Weights of a small transformer language model.
Size: width 768, 12 heads of 64, MLP 3072 GeGLU, vocabulary 49299.
Training: a variant of Adam for these matrices, 908M tokens, 3462 steps.
MLP neurons of a small language model. Each row is named by its layer, matrix (gate and up: input weights) and neuron, and shows model dimensions 32-159. Each number is 128 + 24 x the weight over its row's rms, rounded and kept within 0 to 255. A neuron's up and down rows have the sign that makes its largest values positive.
A block is one neuron, or neurons of one layer that tend to fire together. After each block is what it responds to, as a language model described it from the Wikipedia text at the highest values.

L5.gate27 [125  99 129 154 147  83 117 129 152 122 117 122 114 119 135 147 154 112 144 114 120 135 132  98 121  80 144 139 135 104 161 139 127 156 141 144 164 139 113 132 138 146  69 133 118 140 122 103 112 131 107 100  60 123 135 158 100 120 174 160 118  66 130 157 159 148 117 136 119 104  91 136 151 155 144 115 153 126 130 124 127 154 104 176 143 111 151  99  94 129 120 123 145  93 116 138 111 102 150 108 156 142 141  97 153  95 151 163 125 124 132 131 145 105 119  97 139 155 143 103 124  98 114  98 142 143 141 124]
L5.up27 [135 141 121 149 135  98 137 119 112 106 147 151 135  95 116 160 117 113 134 134 135 113  65 162 131 119  90 114 111 119 168 166 122 149 159 134 156 103  97 125 140 161 126 100 136 112 139 155 120 122 136 107 118 131 140  86 109 137 139  89 137 143 145 138 150 136 116 152 125 185 106 106 100 147 154 155 148 149 132 116  79 107 143 168  97 157 149 118  99  94 123 136 114 116 134 138 127  97 112 124 133 159 114 158 137 116 115 138 116 133 103  97 148 153  82 122  88 122  98 170 122 116 157 160 142 115  93 133]
L5.gate940 [136 133 116 134 146 132 122 148 123 169 106 123 112 136 131 163  77 171 140  70 175  88 129 121 114 151 160 115 115 133 177 130 105 142 124 124 140 113 106 104 162 117 119 143 137 122 135 113 138 152 110 133 128 141 154 135 134 130 141 160 114 144 118 114 161 102 158 118 114 110 140 128 114 108 128 126 123 169 124 134 150  96 109 128 117 139 105 105 154 192 170 111 104 135 136 118 135 130 114 119 127 106 184 159 141 123 128 146 127 116  94 119 157 145 129 128  78 134 119  96 144 143 130 130 122 112 126 121]
L5.up940 [139 169 155 165 111 106 120 115 138 109 118 161 102 127 128 116 141 112 128 147 133 172 111 101 152 128 161 162 136 142 125 161 132 121 140 173  78 133  94 130 126 147 111 179 138 146 123  91  89  79 165 143 110 120  68 124 104 119 142 173 171 134 151  75 139 120  95 122 160 137 147  52 129 137 140 179 120 106 134 125 136 114 140 130 137 102 115 105 157 147 128 134 134 114 139 152 105  97 146 114 160 153 146 142 134  80 144 127 135 125 145 117 125  67  81 100 146 170 158 143 115 131 130 199 193 173 180 157]
L5.gate1793 [139 112 121 147 140 121 114 144 108 119 135 117 147 106 126 155 117 124 117  97 148  41 126 103 143 104 156 117 145  97 136 138 128 134 143 155 146 100 107 130 138 145  97 171 126 131 143 120 157 170 140 109 112 115 140 104 150 125 115 159 169 155 155 114 125 114 131 115 147 106 125 123 139 118 139 138 140 140  94 131 158 181 122 165 113 132 131 118 137 121 111  86 202 105 115 109 103 109 138 124 101 117 145  99 150 152 136 101  93 185 109 132 150 164  91 165 106 155 120 100 141 134 132 153 117 118 116 121]
L5.up1793 [145 106 119 106 105 124 106 162 182 120 117 130  71 144 109 137  98 110 121  71 154 128 115  73 120 101 138 132 122 130 193 164  95 144 117 110 113 109  88 135 112  97 128 138 104 112  77  88 118 142 125  98  98 132 121 121 129 107 157 179 139 109 110 140 125 146 161 126 130 107 156 122 152 124 104 133 142 156 162 100 161 131 141 106 107 117 123  98 117 109  94 140 148  99 119 138 112 124 126 121 117 171 172 138 139  95 150 111 158 137 175 108 145  75 113 171  94 140 130 140 144 133 167 126 113  82 129 101]
L5.gate2125 [173 102  88 122 119 121 111 167 142 167 100 143 168  96 168 145 108 164 127 115 124  87 100 146 139 110 116 166 138 114 185 126 145 101 143 140 169 162 122 146 129 125 111 118 145 138 152 149 110 175 104  71  75 129 158 125  93  81 158 115 136 113 136 128 104 133 155 112 147 132 134  69 112 143 130 115 131 139 135 124 174 117 113 163 102 179 111 102  87  65 111 151 130 132 139 167 121  95 125 123 118 141 154 132 130 130 131 122 110 107 128  96 157 121 124 112 135 137 167 124 124 166 160 112 101 148 100 140]
L5.up2125 [113 169 148 139 113  97 121 135 133 115 149 125 114 125 115 113 121  89 126 120 140 117 120 129 114 176 138  89 137 115 125 109 106 112 175 172  88  88 110 186  87 163 143 138  85 161 114 117 145 121 149 125 108 132 101  68  88 127 129 150  89 131 119  94 137 122 156 131 106 164 118 142 120  94 141 155 118 143 123 158 147 136 151 129 120 115 134  98 147 100  90 130 127 106 159  80 160  84 139 127 149 138 125  96 125 103 155 134 146 173 149 144 113 103  66 125 161 138 109 170 112 100 126 129 178 127 135 141]
Description: Definitional copula after subject. The "is" or "was" right after an article's subject name in Wikipedia opening sentences, e.g. "Bellini (1930–2014) was", "Thorndale is"; also appositive "a".

L3.gate320 [142 111 119 125 143 143 125 129 144 149  89 127 151  78 126 159 133 100 155 117 144 138 109 108 138 122 116  91 124 133 121 167 102 126 136 177 104 143  78 122 152 144 120 143 152 136 172 112 108 152  88 127 103 160 132 118 143 146 105 147 155 106 150 131 105 117 129 143 147 137 141 130 168 124 137 105 127 124 147 129 128  66 120 131 163 147 119 150 113  78 115 104 104 111 166 104  84 121 148 140 130  87 143 136 139 113 135 113 134 140 133 150 123  92  91 134 155  87 130  96  86 121 138 137 113  85 130 122]
L3.up320 [121 167 110 169  89 115 142 113 171 159  90 128  85 114  98 156 124  98 178  77 140 154 117 131 128 130 107 139 123 113 114 136 117 162 115 146 127  98 110 104  94 166  95 150 139 135 110 124 174 129  86 115 123 116 124 159 156 119 172 110 113 167 133 118  90 136 125 118 127  87 132 115 103 108 145  56 114 115 121 104 149 140 104 156 127 164 132 156 159 131 135 129 121 152 170 129 111 125 140 101 108 131 122 143 150 119 158 127 142 172 137 144 136 161 110 111  89 162 113 124 124 151  99 131  94 121 174  94]
L3.gate1324 [104 126 133  90 132 126 159 133 152 155  75 144 122  89 127 163  99 140 188  73 148 116 101 129 105  92 117 148 125  91 152 132 122 154 103 158 110 100  79 117  94 101 159 146 104  82 134 129 126 129 123 118 119 141 138 103  89 148 150 138 155 103 102 130 136 103 105  86 144 116  91 137 132 132 169 115 137 137 150 113  99 121 106 189 142 126 202  97 150  99 149  89 186 112 131 156 109 149 118 153 128  94 139 141 175 142 161 120 133 151 104 102 127 135 103 148 169 144 129 108 124 118 130 113 127 105 129 163]
L3.up1324 [158 130  98 145 123 123 127 132 113 122 108 136  92 128 140 135 122 128 160 114 107 108 103 153 100 139 135 108 121 134 123 142 131  98 138 141 178 140  89 115 146 141 106 171 167 112 152 136 128 103 106  80 148 135 115 165 150 103 160 160 106 164 126 131  99 132  97 131  73 109 131  78 126 143 115 131 175 118 177 121 103 131 130 107 109 126 143 156 122  88 116 180  82 161 152 145 112 143 146 155 146 141 168 153 139 117 145 212 102 154 154 130 117 113 107 111 128  88 151 134 150 122 119 144  86 143 142 126]
L3.gate1858 [ 91 147 114 128 145  65 156 114 130 163 107  98 123 102 137  97 146 159 129  90 172 176 137 128 123  99 153 119 140 125 111  91 131 131 112 129 117 147 111 100 168 118 105 129  97 138 138  96 112 132  80 105 111 112 124  92  65 140 117 123 138 134 125 167  89 138 137 133 123 132 136 104 133  84 129  91 128 130 168 108 148 142 130 114 143 110 151  82 136 140 149 127 157  90  98 157 119 106 112 119 127  90 103 101  90  88 139 148 168 132 127 103 115  74 134 111 104 159 146 146 166 143 114 150 112 139 137 102]
L3.up1858 [118 153 127 136 152  90 102  72 151 136 131 124 100  65 138 137 181 179 137  77 137 163 184 121 144 141 156 133 147 158 105 125 133 106 123 140 131 150  93 145 154 122  89  91 147  97 157 153 133 164 131  89 128 150 171 113 118 142 126 140 138 156 123 141 117 141 104 153 158 173 149 123 123 122 104 133 157 125 164 120 169 130 143 146 155 112 145 121 150 119 127 138 125 108 135 141  90 115 145  98 156 110 124  96 100 117 108 129 152 150 157 131 113 140 129  98 104  91 107 128 152 157 142 180 115 129 142 114]
L3.gate2215 [145  91 104 135 139 122 154 130 127 141 156 154  96 126 141 147 139 159 125 113 109 106 153  87 121 140 138 134 159 178 137 152 159 128 118 166 177 161 137 179 165 139 132 151 102 132 125 138  84 150 137 115 130 122 123 122  86 132  79 176  89 140 125 119 134 196  97 149 116 139 138 118 118 123 116 118 143 127 152 149 121 105  93 157 154  98 152 118 107 149 162  99 146 157 123 148 153  87 167 167 136 134 112 150 135 154 135 142 146 199  91 165 135  67  67  88 112 134 142  93 117 103 144 132 138 142 136 132]
L3.up2215 [163 104 129 122  80 116 131 138 137 102 139 124 133  96 135 108 144 131 200 132 150 162 128 143 101 134 159 110 122 119  97 117 141  96 159 142 147  89 125 108 105 103 105 108 169 172 117 121 132 118 108 131 103 147  95 150  92 131 158 134 131 143 133 156 144 160  99 112  88  98 164  91 152 138 121 141 103 117 159 133 145 106 110 111 110 121 131 124  86 130  93 115 132 168 137 144 105 134 167 108 121  99 143 104  77 101  56 135 105 133 103 156 141 161 131 111 114  83 177 118 183 109 135 113 131 179  90 166]
Description: Definitional copula after subject. Fires on the copula or article right after an article's subject in opening definitions, e.g. "(1930 – 2014) was", "is an", "is a".

L5.gate909 [147 162 132 157 119 126 146  99 142 116 113 127 112  76 144 115 120 126 154 169 144 140 160 147 124 116 162 159 156 143  86 156 100 116 102 161 118 152 161 143 121 146 107 142 158 179 105  90 121 139 123 190 120 106 108 164 145 134  92 163 118 134 168 123 104 133 131 158 142 160 158 125 142  68 138  84 153 158 150 158 128  76  90 132  98 153 144 132 122 147  99 113 162  72 124 143  94 112 136 139 162 135 140 157 122 112 187 176 116 108 116  89 120 101 116 128 108  81 140 106 142 124 144 114 124 134 162 127]
L5.up909 [128 157 124  83 165 158 111 140 121  96 127 140  57 148 167 152  71 133 138 140 129 117 107  86 112 135  82 143 131 128 171 127 153 142 140  94 119 168 159 159  91 120 147 153  99 120 108 126 127 152  99 109 130 153 185 137 148  91 104  83 133 145  98 105 147 115 136 122 141 132 133 105 121 111 114 150 116 128 122 123 134 144 117  88 134 156 115 122 159 113 120 102  73 154 126 143  85 115  93 119 131 132  84 161 129 123 127 141 151 149 142  89 159 145 137 122  98 105 129 148 121 140 134 153 112 109 119 136]
L5.gate1570 [121 138  93 117 150 125 142 174 129 159 118  93 130 107 113 139 101 152 106 149 162 134 120 126 147  99 156 143 140 141 134  69 122 157 149 130  92  99 116 188  71 133 133 125 141 135 108 145 122 136 103 130 122 123  88 147 142  98 107 156 121 129 136 168 112  89 133 145 132  95 125 118 126 128 160 124 155 109 151 160 173 127 103  90 136 150 121 122 133 150 171 148 101 141 141 144 153 141 105 101 104 118 122 128 151 135 140 139 166 137 106 110 168 141  99 106 144 155 114 164 122 106  92 158  92 120  84  95]
L5.up1570 [135 133 120 121 114 141 145 122 118 137 153 119 140 100 121 174 115 149 117 147 161 140 151 133  97 136 128 109 125 118 110 121 141 123 145 100 105 125 134 195 142 166  83 111 127  98 100 138 127 158 131 102 173 112 118  94 146 123 149 155 142 156 118  69  83 127 157 142 138 144 130 129 136 130 169 132 144  84 113 124 145 124 130  93 145 146 128 152 143 117 119 185 127 125 128 149  90  97  80 114 165 146 134 127 152 170 108 171 143 118 163  82 142 152 101 109 131 167 128 135 114 152  99 153 144 128 177 131]
L5.gate1881 [ 84 141 129  72 134 126 114 107 142 148  70  75 140  83 131 185 115 130 179 105 176 150 146 117 130 109 118 122 114 167 126  94 150 111 112  97 137 148 143 151 118  80 144  92 107 120 148 106 107 139  95 131 130  84 134 142 121 136 133 163 153 127 142  84 139 150 121 128 110 103 110 137 126 120 125 114 135 107 100 125  90 159 132 145  94 172 109 136 124 123 132 122 172 134 126 152 116 177 121  97 140 132 107 140 111 120 116  76 174  88 119  96 120  94 123 159 119 128 169 111 126 102 125 134 122 159 120 144]
L5.up1881 [150 116  97 100 116 146 142 123 101 126 159 117  76 112 105 148 138  93 128 151 119 129 107 149 106 151 139 112 118 154 130 105 141 117 183 168 141 150 148 182 122 126 133 128 129 123 127  82 113 115 144 152 107 124 109 126 167 106 140 159  99 146 130  87 111 124 149 179  98 119 105 149 122 104 125 116  67 101 137 172 152 189 150 131 151 138 129  84 132 113 105  55 154 127 105 143 164  85 156 109 145 149 160 101 111  96 149 125 137 139 155 120 153 122 144 145  80 152 130 120 116  93 153 125 127 121 112 129]
L5.gate1889 [113 123 124 133 113 160 143 135 141 150  78  46 135 132 151 128 104 147 142 124 123 150 157 154 127  80 136 113 123 138 104 116 163 141 140 138 134  98 151 132 157 111 152 139 140 122 131 127 110 150 120 114 138 118 113 143 121  88 116 141 115 159 132 183 113 167 129 145 130 146 160  95 114 151 122  97 106  88 134 137 135 150 108  95 106 112 136 137 155 133 121 139 145 114 164 111 135 141 142 166 138 121  91 112 121 118 125 115 164 130 152  99 111 123 149 112 130 139 138 127 125 132 117 159 132 119 107 122]
L5.up1889 [101 141 113 128 154 141 149  90 185 151 102 116 123 135 138 128 109 159 116 145 124  25 156 168 149 133 147 120 135 133  81 134 154 106 149 147  94 129 165 149 125 110 115 120 147 128 128 116 110 142  97 140 161 134  81 126 153  93 122 142 127 149 135 180 138 110 137 107 109 140 114 123 132 169 109 105 128  86 157 153 157 131 128 106 100  57 140 122 165 132 109 160  94 113 126 136 111 125  75 169 148 135 109 115 133 116 159 119 131 103 138 151 115 117 138 104 159 152 142 138 115 106 156 140 150 111 132 125]
Description: Table separator after names. Column separators (|, /, ;, :) right after a team, club or player name in sports stats tables, before numbers, e.g. Avellino |; weaker on "to" after persuaded/orders him.

L2.gate272 [134  99 100 159  87  84 152  99 125  90 127 113 111 118 111 176 103 162 137 120 121 178 107 123 137 137 143 129 146 140 135 133 120 147 109 125 114  98 119 195 159 161 115 143 125 101 105 110 100 160 125 168 128 109 134 128 138 143 142 119 130 160 103 153  55 148 117 164 125 117 135 134 101 105 100  99 142 159 111 130 133 154 124 141 129 148 123 126 158 135 132 133 156 115 120 118 121 141 122 115 148 125 130 114  83 126 128 146 169 133  97  95 134 128 127 181 135 129 120 113 179  84 126 230  73 151 148 118]
L2.up272 [156 126 113 138 164 152 133  73 132 101 159 156 157  84 131 131 114 135 151 126  80 170 168 104  93 150 149 172 129 159  90 119 123 122 125 131 160 125 136 185 147 143 100  92 127 113  83 122 136 162 101 130 130 123 137 126 150 100 119 128 138 117 149 159 105 163 153 137 132 112 101 130  90 114 118 168 130 175 160 120 156 111  89 109 166 134 158 142 164 130 133 101 140 121 124 158  97 131 155 158 180 132 109 106  68 162 131 140 141 105 102 111 142 165  97 141 137  93 120 137 144  81  95 119 148 109 144 150]
Description: Infobox field colons. Colons ending field labels in infobox-style dash lists, e.g. Employers:, Settlements:, Website:, Shot:, and sometimes other list or table separators.

L2.gate378 [146 144 102 119 110  94 110 129 117 119 129 120 151 170  95  80 164 132 113 133 122 171 142 140 145 105 143 140 141 167 116 107 158 146 127 115 131 165 146 117 115 101 112 129 114 110 107 135 112 171 148 112 103 147 114 150 159 127 151 131 118 111  76 127 135 158 146 101 121 108 145 125 110 122  99 152  93 107 126 149 142 132 126  57  88 146 119 119  68 111 139 139 114 127  86  68 161 150 124 120  90 105 127 114 109 115 155 102  92  87 161 107 156 157 158  86 112 159  88 135 121 121 142 145 118 105 111  88]
L2.up378 [114 142 107 109 124 140 105 145 122 115 136 127 154 115 107 147 159 152 108 133 129 172 149 163 141 124 146 170 161 146 132 114 133 132 119 139 146 161 125 134 122  95 114 124 145 142 138 161 135 158 160  97  83 124 129 139 180 120 104 138 113 133 137 127 128 160 136 116 144  81  87 143 109  93 122 152  92  90 117 125 152 136 160  90  98  86 113  84  98 101 157 158 125 125 101 113 115 141 113 141 110 117 133 131  70 121 141 130 127 120 153 134 142 144 143  83 120 161  96 142 115 100 138 129  86 122 106 134]
Description: Field nouns in organization names. Subject or field nouns inside proper names of organizations, ministries, leagues or labels, as in Croatian Football Federation, Department of Transportation, Columbia Records.